MLP neurons of a small language model. Each row is named by its layer, matrix (down: output weights) and neuron, and shows model dimensions 0-127. Each number is 128 + 32 x the weight over its row's rms, rounded and kept within 0 to 255. Numbers have three digits each.
A block is one neuron, or neurons of one layer that tend to fire together. Before each block is what it responds to, as a language model described it from the Wikipedia text at the highest values.

Responds to: Middle pieces of multi-token words (adv-is-or, c-os-mos, inf-us-ion) and prefixes such as inter-, dis-, plus "-" or "|" starting infobox lines.
L4.down250:125122152130201117130122099056127146097094096116124096177171112118188139128132139155151071176143110087151107177130122121134210097149109106170104106118096056168153146078119113178066123175133147147117102090098087168137137151137134167161133069124127134138122152108116184167104135182096098139129153134141073193138090139138112139166121108123073153121091105138134160165135156084137204139132
L4.down428:122178105108133092133179146117165133107176117135137151132124120107089139087160097147151143114098122160130113075081142111195130148170103187101102160184192169128115162095135108126063061161085120101197099140102134094131175146081120207121151072090059137173128092099136133154154171141111122152174108159122115104118096123087132136068130133101132167070138169088109174202130141115143072165145
L4.down637:133041147114118124189156092163154143124128135180111105168154134127080097121105172100150087163123106157090130110135161095156141162106142157099119130094064118152145101102106123137167109171119133155219133088135153122154120169136121173126113059123135166108118164097129145088163130098180166097068099192096084109104093117133118088085098082107150155209150100108137124140153078076140112103106
L4.down852:169137128147115122073167180112066132092127163119077119140162123092106111124108159161175151150092109128136084106135112208113129093161129077125137162132166125139118150162148122134140104148159131142134114098071161086122128153117142102103114154087058158143163066170121147094111144155171133139101175130158147072120165086129160138141158123157163085141139122118079090150114164120106079135084

Responds to: Sentence-initial subordinators such as While, As, Although that open a clause, plus subject nouns after "the" (members, area, District) and list separators like / or –.
L9.down67:125110157133146104124105099180113116150108082077147165184149141062072084168166164163127148102119122086091095125118178181128075090157141138113131102151087134176189123097127185134098189182160099166097117152066166112125204144180158174133086094082147175110110136198153098100088136126182100132157146072111188116169101109113171097140124126078162131178133138202130093153091105089158120099089

Responds to: Pipe separators deep inside wiki table rows (stats, combine measurements), plus middle word pieces such as Aqu-in-o, ass-ault, Minnes-ot-a, diplom-at.
L4.down108:113144138168123115136136151105168109151140107093102164124150084097092175135098098104119126146117105105044064182144109098158130160116133153097092173154158121150164155089175183115143089154169161098136149160082117142115144181114100147101095127097122096111130151188105142126109124138155104119150096082121119149089070152115058120083128124168104118159178097157119059059118163189146132118170
L4.down255:129119134190137115130086143136128130110100101121109124129134140132083151169133123102145126155183098074101109115168087090137129180155124128095121142161115121131200143063143196119177090137147158098105146193143079143136107191093080145098112149102148120129135196131122079064079102160125070141112100089125145154105088149130065073139131116158141116155174110126155100090089146171126122120139
L4.down356:112135120186134165074132141110121138126114125101131152112128074101115161145091077084135107159166067102074120150135114138121124221114172137148093148148157190171152176113127131149138080158134176074107151206137078128130101144152082162069079120097102130109146169141093143099115087100145120125155119117131128140078099128113035127136136102141149060118124085119115137095099123126161115077147
L4.down388:119133135174104133089109155149125123123121102090105123133137148136127190168108089097135124125177071090127122130167117126145121198143138107165111154179112115144186155083156198143160083120162139101105121189142089155119123180118084134115101129099128138105125157176128122090108132176145095168111102111153135148055094158113075108133143131147173104177200121159125111083124106168181109099147

Responds to: Mostly "at" before a chart position, age or figure (peaked at number three, debut at four), plus scattered word-pieces inside foreign names and table entries.
L9.down610:113126116170168116160101118159131085121133131175113098127132122107153173094151122161142113137145061130143130164118176077117146094079179143154103063172070122056085126155133097154094157141111110102154155155106169164141104078088127097117188084222155137059151135128123164113151143162121122121172177114187088126134106113156172167080137110186128118190100209161148156106059158174124142164118

Responds to: Final subword pieces that complete a predictable multi-token proper name or phrase, mostly sports teams and institutions, such as Yank-ees, Costa R-ica, Red W-ings.
L8.down73:066104165108142149071093075156114129122098131119069114122118133186116151135167107089112080205066100110142115169115150092193070107159118138139119162180164132128085092126159134149146104131163116134128125182135080093076164132132094089127153148135029124111176151177155141135168156109075135135081109129092126093150113121052174128144161123098100096066138105134195112108086128117148167163158
L8.down592:077110181088144120126123131068149180094123169135105104159118107112144121114145093153153055091111117060130088081120111163188173139076108107133185129157163125140168116160168149107161118153118089139110145104110061187073105168129091193114106194062148143192138088138136103081100102162105051095109103130092123112148122153103121104119145091147118142198112122165098132199118163143180155153152
L8.down811:147167151180157109092206143102121092112121140113116072120141180109120125116138182119150151148116126093142073087112161137101115057165153113118207130118124218134110137153184157146095139201183129073108134115095118151066148171113126107050085136104118114137111097121086091135090152137100118135150109079146149080120166126160099100146172152197173150109136126137103123133117098141154125131098
L8.down969:173140119138140158077059171125152086162126171108090182127114135141129176176168130148149019152143164124140113131140171061098139110181151148077105150157089130107157165154112121144094120122160114120083126129139173104125075066076179081135141100141139080143089139146104148107079116096123132129147179096194161190171196178108125152185060120131151161073157126162090134135100183141104144097200

Responds to: Newlines right after a sentence-ending period at paragraph ends, plus second word-pieces of split words (Res-ur-rection, L-os Angeles, S-y-racuse) and table separator rows.
L9.down412:161097111094149118086125139114134108120163166115124158127114100072095146120097150121157084106128157103106152116130115098125125124177070091137165088140147161146147153084137118105052062099089154119139127117124146116180118129138159130110156067084122132163171101142125145137134163151136112130132206151090151163159148128188195092163081124106141115138132142150101076153185123110189169141138

Responds to: Mainly "of" in "one of the…" phrases, plus scattered clause links (that, whether, has) and mid-word pieces (th-w-art, g-aining).
L9.down435:145113107089135099094075150140115092137112149172124141104132091099175134185141130167097171099160106165148150088131160138137093121178128126094140124130142111120158160115057111133102179129075131105129114104160094146154093146063093097172086087143139111142167124081126155156151124168072190119077172094124073140138148151159144189139113103192067115122144185121063192084177143124153114146123

Responds to: Closing subword pieces that finish a split word, often plural endings like -ets, -ries, -ments (cadets, industries, developments), plus mid-word pieces (Guj-ar-at).
L4.down80:152132132117149097156135118114115090086107130177117086127142128164164159095157143204091137107128128128147111091099098152133128068146122167115144169109086091082137120049131065117173175090082129121177122102049174140098110129112140105124161131135112055102111108082167168126150183106077171109111119098135138118172177131054185137085116149142113160160144153150093169175144156135133069202130
L4.down682:117093130097134082188195143118141087092120160105132114144153138144186125099146153207108118139126164156155132104055120128097092042170098170123146101161139092111097113142152097107157125078116136159128127099106169140130149126097166111193160103158142142112098091132147122151123160162097137068148137134090132111201125122153204153126104155128106204136167122125175151140173149105089088174156
L4.down848:164166128088104113123136159161113111145145166151125064138110153171174161101158138205122168100102101154146193080118133142133123066088167114185140157117063072102125088133152069099157150085113155150146133109118176109101122103095199079171186170180121093137103097091161116102132213118055150117104126132170134107116207169129227160164123174169142164121130113161116151187126112099114079173126
L4.down981:130147158132167131140152094134113117103129142148147086129187161168221138126132155166083156142100155143132124073090097161125150096168091179115131106127127087084141145087138070085118158087080150160180134159106167139135149140150195122109176118129126115111094130062137142135130167085080122133156146119104164108168128098126171172111157131106130147118150153074184187126167130075160147173099

Responds to: The main finite verb right after its subject in encyclopedic sentences, whole or final piece, e.g. consists, laun-ches, created, has.
L8.down205:110107119110066107127087189108110125138126163111122124133090144132088173147111131127167152137163173134119098112132172130125095098118119123160136169172103188174160135116143156140085088115170108118122128119113222176163107184154122143121138152057127095110091142121093130146093076109095147077175159115101116240129093211131125117194104143175099106114147138120107110137110153144023131169121
L8.down259:149098136155095141097137111111182128149169150142202165069112169162089163160140113098126069166150084158156120146170128009162100122177119170139120081163124148105085097152129112203071045088134122143138075186128132099096139107143115099100146111082123124115112157150048085182078118133108127100200121093154122114119104101140153076161118106130111139133074208109134173155135175101093127138152
L8.down365:097177101170145105113120141171144134086168134102146079125122134102149129176112109110142097108161142158172064108147128115148110063093144107136175174092204111136111194158130143104094082124065136185165155121122148174149080187093128147068101168164134124127169111113120131111123078094125099194177148099088055133154128094138165109178123134142120096121134116112162102149110128149110115150144
L8.down931:133125183192094138117141089117103184100129046197172131136124102151185118116136097174150153079112147162150151095166139066156113179085112118112083126122098185166122096082115093114104112208119079131154193147189070143118168121156132137116105112168184145145174129102194073150132128141155095135117107122088112137118141170156095159074111162126095109216121154101124139161174109124174115118065

Responds to: Closing word-piece that finishes a word already split into fragments, such as Microso-ft, cad-ets, develop-er, Nor-f-olk, portra-its, across varied prose.
L4.down138:093146157027118088157170113139108135162085089080129144150117086117177116138144139158112120162085155134165104139061154140145117127186133146092178134114131081134087168077104071061090150063135140138138150197124151107152149158150136105091148127101118161157055116155091100197177102093145095111147119120088117142145129116165128173115128172109067147167112104118195138098160163143131139169092
L4.down215:105095136092113072122121141136096083111101087097071088152170144156187134121124093196113173080096171121145162060043107158113088048193098126116119136112142065098086105121146074109097143071119080172117129148101162124085109146113176137095129101123156120166058090130143110126141144090127126116116143082110119097162141114170172156104152111153107163103155137139155162153144170095096113148133
L4.down841:064121146136117132137141140103080075172170117094149142159090112189089154142135102180122147135104143112127098099084091142163113053132107120097141119139124069130174141159130102137130081054093089155124132127031144192118147157090085131123111058115138117135065161148093097105136121132044136158145091133137165093183107154141166098131127104120144112086155104125115078097117148173178090130174
L4.down875:087146165098138083159174137109096091148115127066131163172128086175159142154101141161087123171071187135138117128039121128137108090191115184097130120121163074124153140102131049092100079063131135181138162172065142148157137179117177139126140092097140111169079153147082107153139112087108106132181109115115129119153088141179114175095157123159068164115146123117213139059147158152154102141134

Responds to: Mostly "of" after quantity words in partitive phrases, as in one of the, many of her, neither of his; also "of" in daughter of and University of, plus scattered tokens in tables.
L4.down326:137171064156135104177084158146085151172105116126158197114117113091029107149123108102144187133119093177175131158103146201162177097130084167124098092077088080116108150122119121145131192107123112120094164124115111099098140089126104128104170098165087216191157110101063110103142123118116102197112120109121150094142092124161119114088138130216163128164130141150163102137109145151113174135115
L4.down341:186092143119109135102134098133132147106130156144104135154128156195134076162079085039151132115101088164114175133165159089064132100110108167110155165153151141128159152083144073081089127152154132086104142127112147130074102090135120129117062078163102184134113117157076127103178123163121151110136092119126197092124106136105174091119098122114096116123146171166172077063107126152155102136120
L4.down638:127140184163147089150134122125139077127118110162151089132123150129147172111095149151111120109121144201088135099095156137110130174183136115177114129054172097077168106052114089062111095069110062139103115155069142132095139118136109124115219115116109174066070143113126149147104135121163137140143149108160224136128124091125110089133129073092075134154092162113103081128125105140119063126157
L4.down1009:124095064128178123110144190130143172142090102105061128127188126160135137076104166124146105106162125168134083149163098161101136181120113120150106171095139102160127160117109178129173152105173132162076078133085162121147163120120073096072155123123126114142131156140125090203051095091126170136142084148142173168161196116158116092182171098129118089134140120127144075151133138107150160095127

Responds to: Tokens inside infobox field labels, table headers and table cells, such as Ed|ited by, Known for, Pct., and pipe separators.
L8.down192:139136096072146153125075149136000175105131171135146166146137092117183103139076113190089168128148140111092145129129133070122138096148128153141100166142096156144197140108123164116117136095080125157140127151128119157192159178163129117116117114192101134164119152123129101178131116098143106098116159092142111096089136127134148107127117129144141081207106126134103184140132133148213082169137
L8.down288:157107086086158131145144152116084133164126098123162166169133059109144137117073154142117088116129133114138094098121120205156118176101137051108121101148159105117113171091155094063134135142124090132135128090255138144086171186146073106124129102116116153101095167134093120064143159119123097116130087137099159114139099104063171105123169145103065145177142114107092152123114094139153067105169
L8.down433:096149131140108087145169067133164172149154134138153084154139105091095127149161133132160124170093119125112112143119137111128094163149173116100126107159088091095108081178138152176122153175121115144144109134171076133120209140087096126063142117134133198112120139102165164118159179160141188117148110130131111099131126121104124110102159124067088137188076184112132101159097119102180154135154
L8.down505:093160082121054125195138104124084165146138118123150078154127138130127173111097146107128157146102135056123136126083160156164142157164125060130142091100188165134122140125151207136150128128120086149138149120105138131164143145095125117136116086119124119048079116113097152085194085160150080116134089138103103173106115135107111131120149058149130154137092172086133065172104112088140103163168